Part of a small language model's weights.
Size: vocabulary 8234, 24.2M parameters.
Architecture: RMSNorm before each block, biases on query, key and value.
MLP neurons of a small language model. Each row is named by its layer, matrix (gate and up: input weights; down: output weights) and neuron, and shows model dimensions 176-303. Each number is 500 + 25 x the weight over its row's rms, rounded and kept within 0 to 999. Numbers have three digits each. A neuron's up and down rows have the sign that makes its largest values positive.
A block is one neuron, or neurons of one layer that tend to fire together. After each block is what it responds to, as a language model described it from the Wikipedia text at the highest values.

L3.gate1149:517503441468508492458506528508521549476537519426549508477483490471516526501518505487499528523467497464553516503488519514535477505504522563485498513519528507502550495476473457447477499496460526518480500538498526495511471555491514529489500495481496534495470501501524510485500510491538494494534528467516457508514507533509519484476491480517533494454527475504504498526476533515482455499520
L3.up1149:542500526544516508552508473463479494528516520478565447498471478518480517474526525527504493475536502481523479498497490502558541524500551524482504552513495492511491543486462440468508503535495495499541488509507467495461477535502487545486527498522529540514510489507507472481484500471452456480500501487490509488492517471514472546489485480492480544532513485512502479516477523498463497510478
L3.down1149:518521519486523504511496511466490458502506471493523499443470501503487500453507520510532462490468528502499483516492474500475516547483500481497493534474470525495483488515516485483501499508523455473528531479522508500487498489498536500499456527515475471456483491516475514529455485516483530484488481515503480448515475484529506504520516502499474468536515504530489541514519508503435491519519
Responds to: Before a place name. Tokens that directly precede a coming place name: closing ")" after "aged N" in death lines, "town" in downtown, commas and "in" before cities, "United".

L11.gate187:489465487522446534445495488506557483467499532456441486470509546489504512498478464504475456484500509521539526476500502527518526533546502505513505513491526477481500495472469509491487498457524522509503496477543479509465530514452508525483531530504448524545473490458516519517482473505503493470553511516533492496515516489544437459515499537461533490503457480511528488509510482504496526510497
L11.up187:468516507480501468556484519481509521489520495503513491492488496482542562501518535511488492514455504449522506518508494502526487513523482501437490569469531513483475485490499529503452511513559514495504483485491528513489510549493487523478473524532473440543478517448516528518524471455539517563505544470482484482484487517511490508485499536467490491542509522505525511537480474539514524558525
L11.down187:532462512566588503506511506504497491527537464518488500528520483486498475496503516468494539541526488478511508504495503495517514519526515503489551470508542518535481576513529487503477523520479557505493488496456484525534503519464467509502481494461485545496480436512488510518487517518518546555476530492499488437503469498469488501502492528496520542479501549517480499502561536521503513455519
L11.gate314:499485499484467531525496479502509491531508541472460508489515499464489528510530563486483472527485535446482505488511499492491468508505511518526474471463486490521509543507471490480540470518485504490494544462545525521467536501487484588486498500529505470483478483495520484501509500490490506492530547505499498534490462506507500501506522514522506515479502493476471528507529503526528511522595
L11.up314:522531524500475479488520463523515518493513477475458488505487497502569536575523532551482477511508516481541495486520494505543491534550534546512452535452523523502476518490537500496523495498476527443486483531506506530486513542509521538519494533475508518477531535504521520547524504498516509511511494531501508518519483561498487456501458466513556499460484490458502482517510468456502528530575
L11.down314:493452525481467498454543532492516497485480482494525487476557505503511507507514527503478493515495506527531474489491490530483498476501483466517538497493463472480497506481424502485518497483521507488530527535487530485543521500481481525495528540561475523469475488524482451498466526527541530516461482480520461494495506505540499486481536497476542535452478479517503474509471474506529502470490
L11.gate428:495513508501480470528494459509508511504556519502519496465453516482470525546492540485476553529455505537475529523539491499533473560485465535491496501496459431448488509471486519501470491495544507496533504482494487540523524510469494551517495548517477518544465548494485496488533501466452514470538492501526475478513492477491454492467516475505496533508524533457473469507519513499508533480502
L11.up428:487485534446500480522473520459543546503520501555514496469490502514470509548520524502529534551522480496559468512504523501541469524518536524537500509479527453497491507507497494487489518470532475512500508460507498558466536510525546510499494510480457467498514513527476496525531502457511507534518508490496497495544556499501475483432526487473488515474531512473483518487505506508504532528505
L11.down428:483526498529493477536490498509490508490538484477490494515509462458488505477484501506528530526504496457527512511529506492553497505501481517512544540464475513508526526519498485503471524486471535471529546494561501508523504527505493518456482573498505523468489489531512506507497470492514519496499502487477516500442458466484483524509439497507544523534494517528530465516529524513489554519485
L11.gate551:494476512518513493493505516484504487507481454508484505519485507490525572506527484507502484526490518503534541515487558513488440528499503486556498549451462483536492531511494522519506499503519506470528525489517510492525550490508493483456507519491466522487488475507514476494465481490487506528541531458519514538494455487523438477459471509492555527465497534496538507484511485505527529557507
L11.up551:456478483476451447518461533518530512490523527508539487494514548453451503486516520512520482478506501506455538517506523499523490506474531532489538472470546525490492498471488513519471483507519487532549559482494499537473509497531463478550475513495488501490523501461502487493499531476492514462489446507489488510493514511491496506503529489458504515498489478488458500480508512553520499472495
L11.down551:543496491482482466462494485509478476490506504487465504510475465504504491509496483501493542474519526514487493527496515517518551496507502472515474444482503493483466486500552509503483489516524500505502509510519486476534455499485494466468544517464509498501465537478538474505481484462484514508492542488555526506504447532494563498478505522473504508490501522522500500504509511438509533494523
Responds to: Name-initial word pieces. First fragment of a rare multi-piece word, mostly Slavic, Romanian or Turkic surnames and names in sports tables and lists, e.g. Ur(su), Gr(igorescu), Pri(hodko), M(LS).

L11.gate111:464473506536538531484526491500539529522506474494488497504540515528466466531536475500527506474528516526481482528472496508476453503476535505524505489510491486512492503478522529492527481490559509480488542541501552504489518520471519506460496458542550468521534484485487498523481537514520481512511549525518481448498499426504535501507469523503477483486534496476523479486455467517527533482519
L11.up111:478531493549440534496497525469511492503496488526510495530537486533522517506473502478503485499556500534483547510493432526521495496489442511522525446471513486493461506495484487468497500497488496493525490571499485490515444516535504542484489473530485462489572467501484486534484463485481526491485540554537515458475475512502482553539515515530478527489526494487485515437460452469505503502497
L11.down111:464525489522516486479501520494508499538486526486509486515477485491479514479512528482505511528485499485497506506513484471511465512540519486501553508514501476515552460473491462522473513500468506546455466441497494456527522505468559485499502490501490454522499504452532524513475477525504486527488532511471474518526506510461527509454528529543538537546470500522487477499521522481475451518520
L11.gate1011:514468530532461474517485490481493489524532506528513533534497485510470452528465538501502487529497483517516507524494518491478507523500438532511501459523502518503535495465504518517513481510491501507526502502496505503521507530484499549515487459497537467516508522517459521502486536500506507523468511457482510499508469501503451550503502479471520489485534547504540475515493503580519513530487
L11.up1011:560481478533477478524519453536462475478504480479478528516534531499496501489556515461477512501484468525478505464502487514473519475511498493551531516522502459514519530454525521460447505495504477559469497515496498496497444472511502511472518480524499475512540469520508511494481483488487517533503504485534514476523513462538457505511496478497476508497480531482526501452522437497532524448528
L11.down1011:493492495497490491486459521517533511513451518479497478503544467538559487495505485512499455521510485479469532508477517478535513487532458480521445506481408531443515482508514485519470488481551504470499518491464459534537521507508493475485426525497519515489493514523492464527501503493486529446491514463509521522489497483494480496448492516491526467475469520502503541506488465514508488496497
L11.gate1072:507505509519514505499519506551501500504521474500494477512441494493514504507512506431482526501528470517481509482487497470504512461508471498501532505479448485479484471488503430462480528481514486464544482523518539487478487513484487534466455508520525514466556521476481462476463495524489531504509487455483525482539455464536514495488498492446476468445507473524547526491494531506498494486490
L11.up1072:514475525479500459487500472495477496487489512492528501488519513436518496482496430473518538508448490517483520549503455519526500486495490485521521474545502510492525499511455483497533499514492494505493480494509523539489506512507519543507504491522481455473511503482514485478520501511467482491497488475481536406521486445530472462512503488503468472514530494521496527492490512475516464521502
L11.down1072:487525510540473488494482557494500499564464475549500503508521459492464508506518520506440519457491471496531499493456552549470466495506493503467529472513473467533516523508526531437496503481460512484514524499504463564532467517486559528516519504486492510499501496518504498500457540529469503492481478511485462481503486511554494504511510544533486512475462514554490501526532485505524493524536
L11.gate1273:540497537487495499511506528484499487530522453484503489470503530482520478542565518528525484483461473535467487501482512507478520474498534508542521510496504555567470497494501538465468491565507476527507478476506504492509526522491524469481489543517490500456501472492468524499514491455463479530470439482472515500513498503510502507485492493474528510549510536558477505466450506510501503477533
L11.up1273:517499513486487510560480530512424527560509494468528487473505493501463502534513525539512460482552490505514495510509415495502491485501486496491508454501463511512465428453508456487460508485479514507497498464566490493523475498474519509461533526516512484449511504527526508504520477492502505497440484485502485511507478499516459466489491496497473493505482498501504486514499516471517488504497
L11.down1273:468497506528492477469501448509487529521490474487489496534533519504503498474469502499493471542487497519487501485516493533432515508506533515505474472528494513516497500548495513527514477498477502489485469451509516508482549516549547489543508550481514526543522455481503500476475530548513521483513481494481521469516493478499516507521477447486524494526458487507489537537497503525468542500561
Responds to: Location and date prepositions. Prepositions on, in, at that introduce a place or date, as in located on, released on DVD on, at 301; also first pieces of names and numbers in lists.

L11.gate519:451482549508483483496501525506498506488497476469489506524472489471519522514503479531503498462520480497512528466547495513485517487531459569492514502503502478502536492506503472496523505453531489485539440490519465544481539554484517465499519507496559466501529497478499507529523524488479473536544466518492480515494455501513494492497516579519470492489522513459470491471485544463447497506469
L11.up519:465508531506464462519488502481516477522493456509480511512463498503512480503509536486474506497461456472440514503516501458545491528487515463515488502537485478527501545498455496488557503488498492468495486519485490433492519464508471512529513478554478474524501513495503454511478494485522525485461501497519497483485472506497508496470509541456519501492466514499518485502486510440467486494465
L11.down519:478488510502556531530477521506469553523539448540503446538482503502506497568526519464483483471501471465487486545479482464502503494485561522525467470508483531528505446532526486526511449514516529516472507462478465506522487503501487484521473507534497485477481507475554494503480522503466455509514504505514505517482484496488495500530490510500499470502492499528519471450501501512521518516453
L11.gate874:508473507479483495512492491517537508446506456517481498514512549431497501499504496488537500486520493513497508466502531491526497554467526486492551517511472504518512507554468490493478503442551464455503537511479500466504503488487469477463537479552493515490472484504510542492497473497514470510535506468509505551465520466491465474459481508456504525499496482466506473518522484505504490480495
L11.up874:524526477488487466517493541525540516547469514514509536491508490495467452524512469494471524492490536512478486473500496498478534489477497477464495531477477475528483520531463503450495499470549470439459490495476521548481461499496470506511487496461525462469546493494494502505477491501487509486465471512485504512487472518506521490530514501497499476500538506533478486511513491446477447533473
L11.down874:539451511502506512498508458477503512534513495481503467532511534498503487522560471523541494475434483475498469483491493514480489515479512484543467489517493506499519490519499510553525472504504518501513506494477497553496558521491527487523524548514495523480525494508487514496497472487519466516502512450498489495489516548485516487489480507533518472474490516523489512528468493493494493510455
L11.gate902:499534497511469496496493545486513478485485480473502549516472492508515496515481486527519539520517473567494526473487510484487479529457490488564517495496499504496507526515483526470521514549509495490480439501487466527523477456530509518476490488526459475463549495512464542564544543506507520525502506488515530451495484526498489487479516537516474454509523501524493482505481455518454477493536
L11.up902:497465517494524476527518481545485534479557495521494531492476518502510546504508519492507518482482490477482479462571494500528557486487475507507463544509489516498469522523479468481481519528435484510529479509508502492459481500437471524475500490480500491479479489532534508506490504517493474533465506486527518533484547531485512536523496536505518465547474484520507480492511432479461537497525
L11.down902:510476511494491483546474515502487484539543525520502525518532498508537487522494531495483497534513519518501515489508500437508523490497472513453489486513515517446503481550483527452503517474461515539503514491487495501494510481511559555475486517530502476477494527457495560534472476481498492468521448484509531493487508461465474485504522510480510475479488468459500450514467472503491501486497
L11.gate1112:475479497525513551526510514508540445487539495473513513518489519480513523520521514531497495490477493504479483543464547496530470509529499501486509514485515542494512511512453515512471482440485492492504513477449509459521473477542567495529493520490497549427463433484506530469513507524519504538524489504545495500506536482481471499473503510515477487497494495508519500491518457474511511458469
L11.up1112:490515511501498505517539508506544480512484508488481488488463539537487505514492529512529484535514487484502543507527524503508529536533468518481496483462514540480489520515479519503534491518495474506490507509469455468479500459433513517522459483457527479466478473527499506468486544505486490474503484473471501489527514508524480511504506475527508498506491484507480485470500513521490506504491
L11.down1112:469434553515490515522505539491471464429552482450540533462487502508488498446497487514528501521478465443481482459556487486498500561492497468485519469519519503520524539542506531501492531492478507461530449510509524496495475487494524521491458502514498523546479496508495529507478532551472484480523541474489479501523512496518515506470515491461520469526548468505445474477513469533484510498482
Responds to: Pre-season/year slot. Determiners or year digits just before a season, year span or period, mainly in sports careers, e.g. the end of the 2025–26, in his first season, 20|19.

L4.gate78:507473525465491480489523487471462474529502494489463493491493523525525496475561537445484522475501506556500554484504494538475501463501491536534495502500506499471516488486448540482506503507497457443493466502504527535472508491480509525483508532498505480440510505434490489506492504493495466497504484473491487495495507497542493484483474504489521502538507514495515486469506512483529499523487
L4.up78:471478487462518470524501503474528488501487470493440473509522513468469493520517496489506513533476500476521474490487465442509535524512525505558494528489487468501559532490508518469501504526509483458503492497510485470458509482512465498500514517507461495456528498511424507496510505469497488509500551478552464504516452534530490490500515430532516510543554515515510534537465489488521470506507
L4.down78:492481556500506508504479481512475509494533504471502476532509494521477466484516485520514500480514515456520498512517506482506462530489477453494497524522508486553529481456535501537502485498485472464549520468494510458496505522531469500547518488485549462502512503501496489470516515473477500494499407518496486466476507456473525489511525481527455521491506533471500484535512516478473473491481
L4.gate607:518476515457488499514493503501491542480531509492475486471496460524500504505524525466547513467507457509517463515516500456545469547484520536487473503486521455497487468483527499523524522504530486504469515500495503537472526502477537567541501537523435492452492508532470542471484510532462490472501476492539464503491477534507472512501520446489522483516531472490514490532502560501500493496501
L4.up607:519496479497474494471488484463482516525480536465515490507489481491529464498528514478512497474514499459529488508485497510490495544495489525516526502554491491508531516514473482489476460513507488516443496493485485473479506518455471534494507518510495460530503496491499509500489471495497519525513534505475549494502494470519508488502503501498561489502538495477496468455486488545494456470492
L4.down607:518503505492537473529477539456523528470481481504476513522468478502522480501495513463496472491454505523491468499513489485489526538510569512505512544490525492452490495498536481479495488524559483485507490472509530495466497496530501512514494512506541475472505482514465476470467509500486462474483448513497461460491495512475492481550513489519485499528518539495511489438516530461501479505534
L4.gate1113:498490488454464470476509471535489510498583510493496515509482512488519483490549514512538552483494479524529488512508521505507529488464539507539518475560492491512521482490454428453546468476458483491485525522530524456492494541484511516533490511513475492513512439526466497493481539466493484494495526481541524491481485470520521476508469464506510510493529489544509464514462518490536451486487
L4.up1113:505461563539525457486452446476515489514481528485519479482508483478490471522552495509499530498509469483487498480463506485493496512545515523507511533552471455505521509498482541513522503541482495526503516533492485508477472511512496524501522508472493510489508506484483505483523480495505502506520536508509466470513496424525487461495485487483543487494560490514532487510483495518544480511478
L4.down1113:474506552505513482488536522470490523483491527449470532508501520522460487463503504543507483507516524499508509576482492475498498515532468488507521518470485488464529513480479466483517481508546482494499513460514511498506463518547520543555503488471446456445462505494466483505455503515516484528459524511477472477493540509525518489518477460493514507534546539535522491477507481439513454530504
L4.gate1210:446490505541473482451537512510569534468541478538535506479477488478502503484514486509529505513515473472514515533513507510538521498514495486544536477521478486526490532479535485491460461493491470541505520467486546488497500486495529482495484517493459468538516481454452526458506494470479482502474470492515470488493514489503538521502471487535517527488493491486505512516475451498475482532500
L4.up1210:501516539539454491503540496479500545506533512518504535523456516542496493510490490520524493474480521488463512494497491547492501534469493513548523520484439485498543508496546478489506452511493500509482580500511513489423478499476509528514469534542514485541520530509495493506507489461454476468464537501517495510516507483468485523477485518488495532521487487447507494456497497487482499534535
L4.down1210:470478534508481476439513483515490561473560515443435473513531507493503489459555490491494471476497524517525505503499489459495483502520502514529493494521489487473488514503485439476460517514471506503499542509477493532466436519530540542458454537493507479524500500481484497514472518505511494480497542504491503495507492476482446492503525494497486526502512502535488528493506467517517489500520
Responds to: Location-introducing prepositions. Mainly in and on just before a place name or site, after words like located, based, born, held, buried; also sentence-initial On and ")" before a death place.

L4.gate676:502488482457516491531503542486517462517496498527505501513509493488516476508480544529450536500514507488449478470514539494489504526499489504485511494499534480519523508543539523509513480506500497491473494523507479496487489511515481508505478523467501506501505515539514536555485496467512504480535470511488523510482474482536501527451501563529516452482486513541485500529499507477532535511504
L4.up676:511495485466487463513509513493560500515506501471454476521493521492483501502496466497487512486513476526500520471497493512508490523518527526541469482461485480554543528500495512517506520480487529567499473455484481506483487529497500553511477513540516521526466459513493523489531537464504530519518497511513475507461487534469509499468481543529502496516477464466522525530526522465505495512491
L4.down676:476504464494448511502491513505506494495503480540522527537464527475541506478521485478489497505510516462503446473510548532495506503545471506479490528520510507495483500576512478435506464516427496513472495516548514516496457542515490515501511509476492501515502482512531538484512505537529495513515480462539489539485484507521504525511490508514509508450451531477468494498517513476491508512506
L4.gate790:483502501488495457500510509477484527509467486496469498467480440421482453473517504475535537516497516529474529491483514503478498514468509509532483474548502531476520469504512510496511499493501487497496483503514474487483515523503478521551517551492480480537472479516479516516505523513547525467469509504522489492523478515509510500468498534459539490497509467536471458470480515491504519500480
L4.up790:532469456473494495465525501512490494472515475434504499501492478462543536507467522502530517467505522517494482483508515504523556501500507494500533517499521539528500485515494464509510509527478467492467472535501475445494521530489481507528477551537502525512507499460499539518456507514523522459480516475523525527486438494525473565519512490491510527488519474495514496519550525458476499477490
L4.down790:481452492463469461555535555491492456474510518508539515491488474476482460488463494533519525476508501470497480466529476473508521523501480515512508507503514498522530482558517514449530511497546512470491537515548512462516483519473468539512508532474519494509511512474490520501497499496526553509485487482515517460501505496508503493489468486477496477527479511490502450482539496457474523481493
L4.gate933:473496510448484533505496528493532501485479466444500488517507515465522495505490533499505504491549507507446506540537490516502492497478527504485492486542466545497522505522520527515522506507521527541498474535527522483504511547484478521538470556478514449487531507503479511516488518479515488494474508493533494497493490516505459479476497501485482484505480515534484509512467516474537526458514
L4.up933:517472482515479541524521562477500532518500486499519482507498447454503504541509499492544475500543481504491522479537528520507529509502600541506495524500475511484547523519499502459516501493517456507509459479503497436499543503476480490517470534468497488491518522546506501502528519524485505494491466539502537521526539479498489484463521514456496534502520502487511497552533504485491507478465
L4.down933:495447506466487538495511520490495480504488506500491550476545471453469459483492467528515488494545494506511481460481524517492501537525541491511510521505579560512520517511517495468477466499504482494470485475558483466501492561503489545534498511483520476501511508493469480497498505504462522501499517471530508503509514533559496522454485508510468517480518515520485515473484520477457506475543
L4.gate1067:520496518458463515505512495503511480508522493476480518481489500478495495499490502506524528520536486482515516546435512435504517485500495491529504483493519490492505492484540520468482501506494499468498489508565492473498530513456507526494452492460495510526573498493476535496518514499519510497471503492539530501540465492502444531497544502493508495458485488515500507468543514468503527503509
L4.up1067:512470517430494514520502533497506532468515492524505468524486492453518452542505462487500497542461549520446501464503486484482548465522487496498510502525534508523500507487520504497530543497496502536490506507498451513515483553454451460500489460513499474522523477473502491562500508488523464513519543468544470489533475521478492533457514476482509531519525460506457562484468501507497521467460
L4.down1067:461501508471506440494517530480505503476472452565502547548497531455556469533535484514532546489528479495491488476512497496491465553531491488539525520490501518474480470482562490483529519516508539487487518516553545482528478563516475513493497503510536494504475516461510516479508471533525502486536458438495471472524503526492511526533485531481522542519499489478479466500503509522516507494527
Responds to: Sports team name endings. Final word pieces that complete sports team or competition names, such as Dolph-ins, Red-s, Stamped-ers, FA Cup, Rangers, mostly in sports articles and tables; weaker on word endings in other list or table entries.

L4.gate254:514494504491503472531518455493502470467478530507487480544477542490547493481483515486509497499493504451536545477511521498537509534455524539496513477576517506496476502483457520513500510478507464539512514464496507541488571531499485500520482550500483489471515493495522508484464511523477535491483501534483543521489464527503497491501506515522436509499524506529487486528525493456519459550508
L4.up254:528447479495498468515498470518486536481512485515473485484539496541494515499480507487541491522479475475465484505549505491500500511480478530478463543490498529519505488538493470502503482488510466551560518493489509547452534484512497506520502482454501463510477522503495514529497495513523523515494487521495554513524492488463488518496526535499495511502533518493521437476473474468460477490492
L4.down254:495473512499477492495497466485502499489492565517493550459507528527502476461492535532465519491497496514522478439540509517499489543534473470476536524500501480451488469490489477498507526474543497488492500507498530539497504534497509479526482537503504470519465536503516498512478511503463495511482506519507464547502441467516494468460496480503534517505522516522520483503514497469513509481492
L4.gate601:527475489510458526494517491445487439477485512513475466507487496505507534500453468505500528523511484532511481473493470527491521443491507513457502527509503534466513560517465486441470484442482481529498541521493496480456488518508484474475545533454423451494533510509536493504516529525476477509537465520569511471489497525500471485479517508486503487503502493463487480484461543520480481470518
L4.up601:520487461494503498501517439484474528513545531515498518467517509494514520467469494527520521518488502498540471481472523490466495491529503522516472538492534516524460513514507491492521475540497537506463537492497504528478482564522517490484498542469464476471536528514492537499507479485536540474507504518473525533527508478530508509493524490518508502446482457502511524502523496495487553481525
L4.down601:499515499496479456499449482449529464540533509511507479466514498515487512557482522509488505496507517473528469490509540513478505472469509537529510555536485530509474542545488500533512483501493518548478518509514493507510550508507506492489527473465438478456502483497549496449510505539505511519487520509538523519500485482504498484458522519494472528478468491513514496483512513494540494500531
L4.gate650:485513494476465512488520454463497487455546456519455481435474524533494532507507549469521507471498486459476513470504497530494456531485516502471520465509464552522480494508514458505539510507529502510481554492518473503474521526508482511490503520487500480475502480531483479510502548527523463480486502498522526543506461486454463480479519479525504508448529510495517463515480481490551447512549
L4.up650:497475464512495486472489522517511465464533510533535501507526534481481515482483491514449511528540489440511526484521500490495500492490488477505525520482568461535528532489477501544470511474508511443531518463501541481484523531478488495533504537456509471490515562507508466514530488481473522483496479502510523534500517509472482451514517529490540541503507466492498445525494505459495516497528
L4.down650:476474497482481482447446500490536526489479529515484507516513539531564485482495503495503492521524443464521514523479529471494480493488482494479521587532479546483465482477506537508542525517521473552506518521490471449514515516502455488503510488451508472470511543484476492494549479518449488549499454484497477520486495484460487456496481549488569545466502474498521446485534468465554482498505
L4.gate1249:470504509514489482489507473508512497460506477518481533541587513462534517494493531502464475472489503461508501463518515508483486485475505525493490477496462540527486507497480517481497564473496529538554522499528509477420511472456488497468522529494533530492540530489500502499521505507541488470531474509521472534471504473480511486511509523478555509544519487504519478530499511513510516492517
L4.up1249:541485505509487517503480461465480455491536541516497493515532491440491550508480513454497524460465479468547519473524512465510514497518491493525490460458507484476501501478472526511495515463476539509469488477557524533484519519465484455507525516492538494469494481498487424514499529468543494515534465487481491519468454528506529497517496485480507466469522496495509472512514504476504516504523
L4.down1249:436504509511464496461461472489488523464529505513548528543483477530510503528489497501507514476494488469488551528485495502534505489450475464529486531487533509456478457480533492487554516473527480461508469496490518503477487477513535518493468484524519489511498537516493468472500485540456456557501442485512495458531432505482478501489516511529467531499476504470495505487481477478522476497510
Responds to: Foreign given-name endings. Word-piece endings inside foreign, mostly Slavic or East European given names in sports tables and lists, such as Evgen-y, Grigor-iy, Vady-m.